{"head_dim": 128, "intermediate_size": 1536, "vocab_size": 8192, "norm_place": "pre", "rope_theta": 10000.0, "init_std_down": 0.0, "learning_rate": 0.0162, "lr_mult_qkv": 0.7, "beta1": 0.95, "doc_mask": false, "train_tokens": 364600000, "dataset": "wikipedia_en"}
MLP neurons of a small language model. Each row is named by its layer, matrix (up: input weights) and neuron, and shows model dimensions 144-239. Each number is 500 + 50 x the weight over its row's rms, rounded and kept within 0 to 999. Numbers have three digits each.
Before each neuron's rows, "fires in" lists the words (lower case) most often at its 100 highest values on Wikipedia text that the model never trained on.

fires in: "at", "to", "over", "than", "atlas", "reaching"
L8.up743:475469481505538506544463449463532507442527468580505435492557443522542429589529432408474516508504431522508520465541456596501557559450551390519496547668452543557450494538375386451531575570458515451557483478581503473567451467564599469595528450520447532370418469525471494504518536483544586535

fires in: "an", "on", "another", "anniversary"
L7.up416:538524574607417469516516524502437526609439447515588430463479538459588479516541483455452481566497593472467548526488540509496577429440559521441521554492536512500478513525467453490474466502479469576412479498518532598426505459531449497419498430507488449447528438466443521429431500487464502446

fires in: "and", "were", "was", "would", "are", "weiss"
L5.up1527:539510469503508475465544562521476437417522513463549534472513580500534527445471620569523496545500560432488539491569569541625383518434443501476585598459537539447463557512524598482475455534518564480453376549538527364474497465458508540456476503482519516427549411513513615481548494426423468433

fires in: "1", "10", "13", "12", "14"
L8.up1481:387496475459446376487449439477485558527566512575517569487553477513457458572533331475485469441471409531458504454493562448525546467558515510425481506561495468506523480535499562415410451532523518518532488469512497465542578470546555543496516534522503517522563488517394453496425463509490524400

fires in: "which", "rural", "district"
L4.up1527:446530465496589479499493491529514462457520522503520520561600467459443445534445473516487489560481491530462526481518512453533563510408461470450465555496500526515532465509468507536494452529487494530529544455532526428546551622472474500483523476583500522549512509554536469493491534561524465481

fires in: "after", "at", "on", "during", "when"
L4.up242:401473506562520525456481541515513421537450512460495607561522506450473556499476530533520462444557592539460547501517544469480492560471514498501451470482408439446570529506515497546508559542397455484510434505535492544500521470540408481561461463526514592489593457515598595459327561522433484400

fires in: "is", "be", "was", "s", "are"
L5.up937:409392516475504536483443496568579584557575528585582429520512464475573580480448533513627634585517540467565503417557428481512451494476479523526529482447477516521449488472631537527483459431475448506471561578540536482527487513439522505549474557503441455551538509522501506508441519513484454580

fires in: "0", "well", "located", "02"
L5.up916:482475545533520445448505491406523469464511518578417458561475373423455516466587543562549440574476385565481598588443500489475543487616416543459536549459557524490487494469392495498587504543491491523439463491547481449498548446457476449399408394446518466480586405433433490504511479540522542595

fires in: "an", "career"
L8.up1497:504486415500504352434616350517493518513560497545528532474458479540498498474465443494475460469609506541514569574496509493525581518526502565465550504549452527511470605439467537497463540538597485508471468482595444544567503472507494403460614455495521503496595515575516472543507477583434504477

fires in: "an"
L8.up985:484504441491451419492441416520443463464497437552543435450432453562512538508550456547467482548461580581488438531560512510480402496536435536553413562574584526535465544453478479497466447485445502467375512500567517513458597542440476433504517509522510417537575529439516444473487514457544528479

fires in: "of", "how", "another", "still", "bring"
L8.up992:442512543488560534495570532575560558538377514562427451509434507496482461493581566490529601397602485534514543475400459494525508525531423507465398575552542507520485511480518538531500587448549405523446424549554525529476587489439601576462510487495398493483478522508524467366521527503519535564

fires in: "on"
L7.up335:474426555510463499454490423625442500470531514515544554421450589588543535439493596474620518533547537432481457556390491593505521495591537525496536536512446530570421479496483501448499507603515469466515442457488426541464517614513505493492461459500484479506512511454569559521490535444519421337

fires in: "and", "but", "s"
L7.up44:487592504387423490408433487517465543570521553552507488538479456414456494518522554411440425446565533566475551537615498412565544619462534442520496531460446492601533535504543452476446628408446451460470496432500562408495510487506531533526448447458531516520501504478548504472450548495488467565

fires in: "and", "they", "was", "makes", "had"
L8.up935:503571552489527547508486523503512504610533487552488487456553510523522584500484670483467491435393429499463556473486595588509480499540400548431451622491632458488495394467542518498526502452394403498469558552554580488487494456532516514522460443543429487544582559567427412588540508500516483475

fires in: "after", "during", "of", "and", "before"
L8.up508:525479462466509536472527603469477435472480542481522547537421488452496517463550463469419449483438416425536477504452474469603539614463448527458547447510525554488565443415518439546545500577559461499435476538533455550500467564487431492468383543454449459560518528417576541511501496455489532513

fires in: "an", "another"
L8.up974:567458507543449492427478566573437465584464390496522438481496466552471518461457519466391451502586448525564474462484557446504528533516513542436485553533525576499441501492523582412464567480444478477476558462528464564622535481418371397552615427606545524476604452534448474628472524510534428475

fires in: "to", "by", "from"
L7.up933:478434570467571453498468489385498509441524464394570530489492476430447422477482415497497465538483488540482482530514493506422518489501513583447507561463536426531399487493451487473391508507566422492465493454459477496592489508458430465522501532486417505498411537542487537492497493529548435456

fires in: "to", "with"
L8.up719:405513537470433494473466480463523496482503502468474476483483536510475472536488485499481420505525612567450458558546484498417475541529489525537457427545427474509512502525526436519529490525514464477481548629470490522559522415586514366432484450537575479482517424516568413528454500400430579419

fires in: "in", "from"
L7.up109:441474457492365509544570461479536438562510517399517472518479567485503439464505520503502507494497527420484606587495528534433492478575489586475485557546548469458508498419563520458536523479442508462520487466523536469591509521624461492475454567504555421465543463496591531505480537499510556512

fires in: "no", "a", "the", "only", "any"
L4.up235:479500465545507530502464516436373497452523418551442440400559538528440513510514582420608524489513534533458433521476500491494401516488461538496456582513536516494506511541568481569516570608514474469488406434569499487515484462533526398451567500608540483484523569431463521468486526502458478476

fires in: "with", "and", "of", "from", "by"
L8.up749:496528504484376436507462505516548513607625494531455531573523442501489468548587445471502440555464506489440464460475485496495530537586460581560551550447453342552414527493462442490495391408471497464512467527546530465545551426533430460565490482483491469499539588483472489547444527546466531492

fires in: "suzuki", "africa", "oz", "ighiu"
L7.up1070:520507511543460548512509559443381452516406523469545543500483497516550453510426445535481567546510470530506432538494492539505573615454509458574526377518530480523534476503477474581488427523495558544534420514524519446513530560499547541530575460554609590501438510542579525487502488523494518461

fires in: "2020", "2022", "2021", "2023", "2024", "2025"
L5.up184:369478421452532497530519580477412516478443545569436417498479510502478497478426523502476538493439498562505418509558445591582478482590477515431555510496400419500458506510531415442567433506492485480482488474420512499492488489556541517490512567538486501502455459527545521497574554549530406459

fires in: "all", "some", "still", "often", "mostly"
L8.up622:512504495505417535622503385511457487437559614581528367562468503474607463492504460457571478486515470502554479515563547469427539550401530458469485490537510404584439555409446597519571449413501524481478493476557440479515463443454460465589472491520408438473511481487550498503458524504592477509

fires in: "on", "according", "following", "during", "since", "after"
L4.up1436:487400558453487561429456471610482446527555508502444522527505460542503511484439566482430428440451539464433529529542568417465541576444526417504494497494550465475481500488441417499509412476538542558481543510477445458480481524517463475507445399513477553522630491456499505496480472527483437482

fires in: "was", "is"
L8.up701:476443522479479551414557446598516552504437498528570513484560536442525530490550505494592492610556499575539452493422586541505471476558470547540606501532482474526471468429496491462530525544396465557566449503520520540499475531566482542525499572586439370479582396448533456498421539456582498506

fires in: "after", "of", "despite", "while"
L8.up604:511476523506498536513526541550497611500629508543440529489484511489466472588462479494498493474485536439494548525527487558513511504430521542485503418417514531522539432478513415527592509503470416529411406474431515592524503556452434372526486447494532456523502429401514541566431527474484536549

fires in: "for", "to", "and", "with", "until", "on"
L5.up789:506507484435496465558396459590483553519486523471539502412464475493405489528466425526570500492551488468463450491610517477464528466532544434563531422565439423480520522432461536448461598554529532362497459607384460459399523544528538438489432519520561536442444480482511528504524526435476549500

fires in: "as", "and", "but", "that", "had"
L8.up605:611439446512526463416517582445499529479611463483552553472479522579535451469539570415532474453469552483506506490535455610401453427549539540456585537469561555577516505456492513523604502542506514555335535543511560539565582412457552432509555520519502424587540553577508384420513507509469526482

fires in: "in", "by", "at", "of", "under", "for"
L8.up1417:490455416490490464579457477489551513594580507505583475467567579506496570500452463449439485416479499522526519491585568427539488544382439459582516526564565538517497511573516522490489447567554451423494413477457448591522503519580467519472409515481522466473502531436514575440332484534568498485

fires in: "4", "5", "25", "24", "40"
L5.up91:478488521431540575491528489486459473485441502453494517558466486405604554427483433387515534488435480476512530568523483435460564456550489505421496556517481459462480457594550473549499495541499521443515533514514497535567556470462457424495494541495509483504465494486488550547466402468519465494

fires in: "after", "of", "against", "to", "with", "in"
L8.up1317:408540435551474416498417501466522503488523531542539434548521469402542421516510428508464447552449539508494557448561505418398531567536498533551533444540524397406535522482582476533489402468499510502444477468495444506566526550619520499534452526511527483524461568491534562519489554456429470398

fires in: "a", "an", "and", "of"
L4.up363:557573479496496480485553537481550514541507444516590569441579474517513507499463610434525452408541537511486548523447487468503458549546564374452458594553535534534519597482533411478534499516467459584523472484533475531516545501507435511587510566481478390612568462555480577499581579607449523448

fires in: "as", "s", "their", "a", "its"
L8.up2:494501380506391452510500485515469584467520587515456538467587520535485547484488508502553415538615527517530489495443495462551587479460495500522457534456504552519418516491543555513448542612455586466503502452495423589569547513430464509467489490506550452477473495562513515431483491528502463496

fires in: "an", "during", "as"
L8.up237:388437477509490536534492549583477518429466478471558572465530478463534516531537518486472473431442540528593509549561432410491572522466583457509544490463570517495528509405436464499542594512512456511431423499572525597546528536479432426502523427496481500513515420435502431441492550552529441445

fires in: "during", "of", "in", "from"
L5.up1360:578614510513469513477588584530409561552508453466469490508555565479461595420571494446490514584601500416415529494527493490488481530494570491531490560525513493484476463509481563399426429503524422532477435428552457479474502544496575482451390531556509482469565474516499434504566588624433520511

fires in: "but", "and", "is", "or"
L7.up275:553535407473531506489628506469528579520509513512438507524508521517529512485510484523518541415554433500613587553538531528407384508544465518429461533568552521476411542484443416513428632474433480504543471575420546511550486444463489556488376457539492424476513490566563393416466570429487473579

fires in: "a", "an", "since", "too"
L4.up160:471587522458532525498512555526566506485482536440407428652427530495449517492538478564490546546482557489532549424574462412496457541553456511503441377555452467597461574568485490416561577457486432489526447443470494467503499476520512536445471445477413476472589484488568530546496474529483390414

fires in: "a"
L8.up736:499534611491542501565439461473495458509512457458447519542563479580528536483470529490567490584473527440524523534476553493572456490503496482548540485553426477583552503577453480503456526553410491430542503534399455502494521527566461514465468554484513530534489449543554476475419545477597485526

fires in: "of", "a", "an", "to", "with", "any"
L8.up774:539507428535508437469484512555513474498455421553511524466537542476461462579467442399514437505520493503513490356509472483448532520527373496573526475540554508486505513479488524480542543488477505466504453526362577546459433492540466469536476444594455459520570543477436591596487547451510423495

fires in: "and", "his", "their"
L8.up163:511493480594593425549561532469483603516529523477482568484559544470559527430432583509503517560538450433504499599578439487576427517506505523479427549479582504414558463431496496521573511580531471479547398476547454498528562438520494529546438457506480541483498572476554524575583527515453574455

fires in: "the"
L8.up1313:497551465614427528508538516451481586440543538566485450478544437387504477512541507501470472449468486427544447541446523487541445497446454497428459508501504464497458475389524482531496508489563573436503546451535377511503498530500559481471529502502466479470444508445446486502458489483466444500

fires in: "and", "to"
L7.up53:499514414472452398408498434461533479548590548476538500456460495387485520475489487448540520502454527463505576478530544467521479550513492585436491491490477567502528517490418511488523503502558463486437522553433477514524509531491396521503470527429462454581552545549525538513465488497561457427

fires in: "this", "own", "same", "another"
L4.up19:538428500515483521470446440585432455467494411583487428458431439498435498461547543452481572503428516539595520567538556572456482480526612475462460534565468507536444519506439475485454514615507395467495496485556462452493571497540560512492567463487517503542567501447535489574519546499472509538

fires in: "with", "had", "was", "made", "wizard"
L5.up1:339507512392436598477538439513458500524626574489533540414485527465407444528516520440524431526509545624506510488506559477455485489575472489446480603496341561534515568434496550567559459532508458437474495538566470546566506483437500450475547532552472479527426432580455584509458470449475454471

fires in: "which", "who", "that"
L7.up333:562492462568561478484523491449437539506502442434557496389555546491590478574443500488567447502441389487493564445502588537492636508469505506429497517485514591515493443520493546544511472467551479479425561458561526524504554503542511567501535479530550495540554446465538523543526561574488444439

fires in: "in", "to", "on", "all", "from"
L7.up1326:458507584457518492476573666560553439507510523496524509553572434486468507532508487553512432444572401455493462539453542551567460369432415454488443509450551503539533414540463533491527464547567486486519484539571534588555440614472585504423463540480438475459515506516479476485559527528466493420

fires in: "it", "she", "was", "he"
L4.up926:509441547406520511380529443597525585592484541442431555489557501480457463471530504556440445456407577504613506496407541569497584396461518492528471504533514451461550471521421598547509492554471415488481607464591372472537561496544498532518382530515460512521513535525475435572548513568522470535

fires in: "other", "this", "main", "their", "its", "another"
L4.up710:481497479509573498394496427521506446450441508437538547510429517542600465465460572467504513512459542532533517543476494567502445582497516514528408504492517603502496440580536555551587515509426516463539472549553404531469525412489587475534535489500481508609521460469504487478559617542512484532

fires in: "an", "unanimous", "another", "anthropology"
L7.up146:462531495552492501599434401559412433489429543508512447414555552508560579568421470498502443597528491520560494487518430475485494481488556548490539469605468410457517533461463578510482524484551432411472485528581387548501593574531516444544502473493501424514502474498535445552532516427566533484

fires in: "where", "when", "that"
L4.up131:456426391550566540469520438538449559504591471424532484396509610506570554542566546434536441519573503511522584552470486437523531542524489480419549450496446443579555506493420443506477591557571471543450435431528504490522556599559458534493456485515479480548469642483498422544507509526505544498

fires in: "that", "said", "saying", "asks"
L7.up1194:482490529441462492560583469455504464510477489520498515461566343565445473534538550466396478536454509453500519482526590497455491518512610517479475534503448541418486544477516434541520490510542468493429503457492575504520502491408453515472605492424484432522479484618443460509415509530471520438

fires in: "to", "the", "tools"
L7.up650:421507491501470484479497514565425422459474460525454551502499541334424547482519473502451476503424496507497465525480491524452620406467468494517500538575485510504464484467572484414548518530506437573496511485578492569458517521569525492534532492536551533450410496461608485474624503476411445457

fires in: "as", "the", "a", "chief"
L7.up1099:518477523451497416453467575568451440487542602411520460489608505359472420455482536545509518457485515510466527497553515437517442548481602482492513583541464527485581458404444526541533579599493479488405529537570467570526485536552463547465513515544547531492503384559504469488580500431428517596

fires in: "was", "his", "her", "is", "she", "s"
L8.up664:534407539530467439503505385590413522505436605487525527425453509434452425487509553476510484433595479521468450485377429550501459488372486469531449490492405526476502536496367492532544455400489512549519530406430442531463521575541440604448549560482521448496562543511511437586481549483492495453

fires in: "of", "and", "or"
L7.up510:500500432487534498511394494489550477512517413557518496555489493492571470490515531469491511500501422538559445490445452395499487531522516568455536486512579455511567590499495576463508520521508471475534460560461486503422538539593431575468496383402577491582522446520608494525417492491500437518

fires in: "de", "des", "la", "of", "at"
L8.up817:479484540476391393487603473502519495504536454490529498459539600435617543532441552494524484471580576451530459529511490480479487461522475495590449499409468512370559432425498560574518486647520478493535496454574460515467586490613528464533506491555512461503563544595446536468498497507526534481

fires in: "2020", "2022", "2023", "2021", "2025", "2024"
L4.up921:430523460458508511457558499497482528552416511462487543525558582505407387480443467607503500421499574589493533445519541464455566487521464461433481528477460520446451508473571426450537571499451513492526543538488551571580608510461578409501500537477614541486515520563592458470634452480532439473

fires in: "and", "in", "to", "by"
L7.up1341:368521406476566449493458410448472593527537571490515468379458499452580538461524525520476438495494444506528501508536487468399442552451435493552503461542511495469447490510487412488551573519391428493619481603540534541446479520483445565576552569491545492443454379486483504494476506439596474415

fires in: "their", "her", "its", "my", "your"
L7.up141:485424463577549473489543426536435527446479503579406500457505514385529542482576557482468447495541487499450480435396520586461571514546496512461508619603474413508478477503514514515511537536536449651494549476522457521521495483513540522520504501488562433596465530460526440565526488548405487571

fires in: "a", "in", "such", "known", "and"
L8.up1529:510581498535498543561552548413530438453472503482550604464402530476439510496437441590416448439519549535433485515563506523546433546466468529496457450451433429519547509528461471470564493490494519460446510541525535471543493451578444463404523544419555424417537437527523475539569501455499549465

fires in: "all", "of", "and", "some", "most", "or"
L4.up728:549459502472459535499539575395513530533593483498465488570509529473375438552570535550614500540556611522500430449516497498443438449482516528478459479454581401461461514450532586543582482502452509450497427510493537561654501500506488541536449554430482422460538472533468483496509612430490536467

fires in: "0", "000", "county"
L5.up407:560487582455489441489456439434492451506523545521437448512508489455555437461550527464599494543500426537438439561500479541515479578495464565508484457425508487608481466425492504565484453449499523457541475389508503484496587555484509548467465479499539484434545475469497497509534438435561421389

fires in: "an"
L7.up235:464564441426458526396453480451410519469534441517557553444458485530531504534532503436505458475477516528517582465408530528495544438561524552554514504411501489526526571525467502468482525515448505380573494531630495594522482523510424429540472480547617461511435447423587455568509499493512520425

fires in: "3", "2", "6", "7", "5", "4"
L8.up1145:494367554437477534463549406469403470532484464550519489613467438567526482482440512490627514550479563540535563529478466363430476464496493466507572572466589442524451565509472409409545483525404479543446525471513461505535539477417431516486500499504515483538464542454424525481582528472477460493

fires in: "to", "which", "then", "never", "it"
L5.up317:493438509564452377481591484576477495515566475460637504499507453461468421424506480436572526428541473531551512494463502497470538606547455455504574489414474537487510429485415477494471606433452482492453402477508448424527399553523542498492575499448557460521574550527492509555510489527683352446

fires in: "of", "is", "to", "from", "was"
L5.up1015:514503486515553487540551549564524520455531421447529629537622449441475588476556468529510434573549513550494461411506482428490472535504524541522534551467437525534501577516499533489565461477469451565483517442486432533466452509430516459454538461491505490496524447468510536515463484545538455424

fires in: "for", "between", "of", "led", "help"
L8.up347:389536457440549486542541572598553460503527476498502485537510446486507517485530550423525478374447508461484474618513516564501501537497510498508506457552523577460472449499485556544489377491415437469530492571452425515485521460592444453456444558537432451494427494604425518410509500519448420512

fires in: "was", "the", "s", "of", "is", "had"
L7.up1374:495476439471457425438564557530440498496454451465453519477538501582457434513461442500550486489562466504524459549428484590495478424547487579472486495421503571517434367513506533414481482551420529560457371429604465481486537460631501545423386523497502443417560512516591461497461515488412455525

fires in: "at"
L8.up1489:513466579599491522455481502459535536542586490485470475457438477394486539597536459491472456546470527549565558463460517444465481574497506566568477505463492502474522602402467514556415472553579478542494470422579486448535528578471504500560545502512448519459512495568513521510476531485582476490

fires in: "a", "is", "was", "up", "km"
L4.up1489:500513600594456415463466588435521448506422471448545572557512474476523546467445449489555540484539510437591532447541513526582557515530521501399483536491462535426478471508564547509500560538519470528584517409482515579460549544499409476449544511511574489474534495518381469510498476518448489453

fires in: "a"
L8.up196:526433525510568539579466426539522541459510452480472507559588521465491542585587553525511512466463520491604517500476522509361484454533523520531553515585539488521476495443526596495507500489563549430558449600415461495539505497571519442537547502517395510584518379471495544433436559457534531523

fires in: "but", "however", "number", "no"
L4.up217:506457641490550564487474449501485569540453584584466483536571424437496532578518428474420426568501506527593483569543552485506549500532552578432455467407496431473466510455532487469482602509490447475464519519500474439468499483496478495498495551479553478465540413466483476503500497460444415525

fires in: "on", "september", "3"
L8.up1211:503476482575538513496460557551547582493538432480528505454593542555491475476464511517555475405474471523477494457485583489533531431501579503549541553501493563515485465440510499458479435467527497445434504567525480530517510570480508540421398532514490557450434544475587501441519560470534535461

fires in: "the", "its", "and", "of", "s"
L8.up487:467453466517451448563557479505378553456553507539597488424564610511467479522450496402361479449497459518500472477468599479517537622451417473464481518512492487551556445470515411539534463535475515438565554479504439536522503519519502467484500453549451391429562508620564543472380460518462522518

fires in: "an"
L7.up1074:551460436480475526478525514445484494610507459526567528411527524510482449480453460488516488449554511591537466546397473428493445530461541532525490604457530539473518517526571504432388483419461515500463513502568447527489508512492493501461567518626505498511493504413477469514515523554532413532

fires in: "won", "at", "to", "win", "winning", "for"
L5.up882:493562502588483499468416545575516445595521509453505523508474455462460530500542461475442516488509429542465549510462456480472578521591544409519546455552447493497499603448544425505489532509448447458483470514617463519482520458558560386598418488567504457428451521481531465426486542505503438530

fires in: "states", "york", "seattle", "michigan"
L4.up99:462449416545463575404576540499439535535566558569507500521506494507486453502526503338446483509520507468533440552508437414422511479525457444484552460505493424561494490502426504489498527590471458529522520610551475420512422550530519460476525445503465490518471486566529444533448419560445544509

fires in: "a", "marienborg", "an", "entrance"
L8.up1462:516600529495597635541545508433503468578475498463521443411482431552566504496553667494591493489447454504558464475365461457439551515475535521460419479509475496511478531542555446550499517610574601467498521543561515521494543510500439508376543489454524443580528503489549483569514613511508428522

fires in: "1", "10", "2010"
L8.up225:391443554517460530574528502560425563472435523512474535438572469481471470497477471487386472458494443463477514469539519513571568494532527517464404482453608488527490431454561473487428474535541470595532478542605423391559484491544516521570529537507557495480499505480482527471478462620486499469

fires in: "a", "his", "her", "its", "it", "them"
L8.up32:415562541592496499578531602522459475491581480509420557467459448470503497548550517515363406500623446563524492557502480534500581530450578499509523423534578469501454519563464491457399497488510474537472573427567439454513618478505520474600567559554529480433467478421501533550506492494455557508

fires in: "as", "and", "with", "of", "later", "in"
L7.up1234:482508528480450597470411566579503554584565542538526533494484486473523487474486482520494387538554460489553458510546459447506545614488525560464488479476437413516481542522540434512459432472503491431542598540538471501517531477534474519489504497443558438407487468496543566402483513563518533550

fires in: "of", "to", "over", "around", "about", "in"
L8.up940:529440490482602507594584495527413450479534391489483487523507499437524490512502488421592543554525458518575416505496520511438527529581469568563433491582495462492384502485405487409570423572479564532478443485504467578505496446651521511492476464511585484545599547452563490454543497504486451536

fires in: "during", "according", "following", "to", "upon", "at"
L4.up1051:428490580516532539407444528601532515504489539544427525512489529515505425498437606541412443491467548509511582504533498448489534582480518451524555421535537539405432581498472479471499454501519499515449531513584447501512432496567428485558452463510555492489611498541569519514502477517465502479

fires in: "in", "of"
L8.up1513:496409470482451514616483559492483425504530476482471544542599477554466396473459447499475471475446503497488646510478522507452483433495533472460511552457468520617489484493494503463500383532495472526494426445461472488440526426525551501496454583442450520485578548588534639489445522491464426482

fires in: "to", "and", "by"
L8.up464:508513454474448456449436519422492480456448555433560454568463517448443450473432602543544530488460602347499501522466534529588498500562429490505460408484470470450473448491377481531523487512532461455418449481508441558596503562581467498523530442520469513501544512466538530435472582452484451418

fires in: "was", "is", "were", "are", "being", "be"
L8.up1188:416476495488500612429580581516496427507501476565566535448451519468559440394450496549512516420572508508543532445546510529501503467616517514533505529488457551450514517494585444479540432439433460617525515581454459478466517582483486510509441509489534461405570422398471472526418484558511483461

fires in: "the", "by", "from"
L7.up54:520464410505405515560552479517420484455551593470583553431544473423388493516395444453498516516523500521434518526462492502457463488527504524538580592517465539476519460459478509548516388601500484612461475473611540575402509496443516452489445502522467564517486482531500472568496557571410487488

fires in: "to", "with", "following", "after", "is", "upon"
L7.up1165:475453493507414575514446547516457465444469455479487569505458501578472472541549454509508457562463533452538485511495490474442526431497540515552489362540356382588537514563412493505584453419638554473425538533438487577545436541552464513482509515436539560498377592500442545551547457517503411515

fires in: "in", "since", "june", "to", "april", "may"
L8.up406:465432438530482519546409551519562493524486478423445558580493518370570563441508473468424524564574550504538551541484520489533531549415488602473451494521534504477430531415402563433500514523531471518656551524410506479537474434457461464499432498603536407470473458474514429450491576533464571491

fires in: "0"
L5.up1266:522441563506528470393471461455617481569596504507553511541497439475477542486421518507572536593522532462472495455443493482528499463547409604547397547434437507490478486432554570475458500474454573433472509517391530493452564519556470505491538544654499529472586527534439471567478568477516532563

fires in: "with", "said", "a", "only", "later", "after"
L7.up1154:429494484520443563511477511464473496604466451513560494506468386553479442573557556490538419499495608486439459427537515486607567467510653474477502537538416441621631572536477514480487588586488530502420458509504532482536458475450494446599527484490492582542521522364473532500503526446479446584

fires in: "after", "following", "due", "season", "year", "despite"
L4.up1368:449518432445515514526501544508487508448486454481459480584565480450512568541514529498479490496488454547519538479538534496477489490480532551460541490526482453410469535409480477493473481408418482489469450472440447573552421528473477487411465484483494583496447490519547610529472558511444405530

fires in: "a", "jennifer"
L7.up12:476483465462508425540490484511532521477525454520513480555495462524548510543519552509523488461395437483429444513521504587410516546471449467480419474576601372507530547525528556503450559533491428532513525577470443507541571466462556515478633528472541463560511536477516582414469521507424534423

fires in: "a"
L7.up483:508531480507408428471539527541493540395532532491397478567556526526564502578481550501413377533494499493458549475445497458498426498560574523465384484503437481498513514471379622429465486515451464512448484567581440468450556446490548585431615464413467563481472452515518472573491551503465471509

fires in: "as", "a"
L5.up116:532491434445512445485498549505459449449510521523510515519584406501479399536503513478557535487498412497491425567612500410516449539444516462553547506446521510551415534560458468501521587465520477476401435532583521493511562500553442445515480482478420516464463479495560395549520561509570517595

fires in: "which", "who", "however", "whilst"
L7.up687:407455508379533522463497545441472487472611476479570488384522503448542400525491569497529482473551471459470548510523472517480532445550481520377554420434534564503469460526534507509462468608570495420452659516422559480447514567454503590565460554580571502552548581555507473426597494517428495464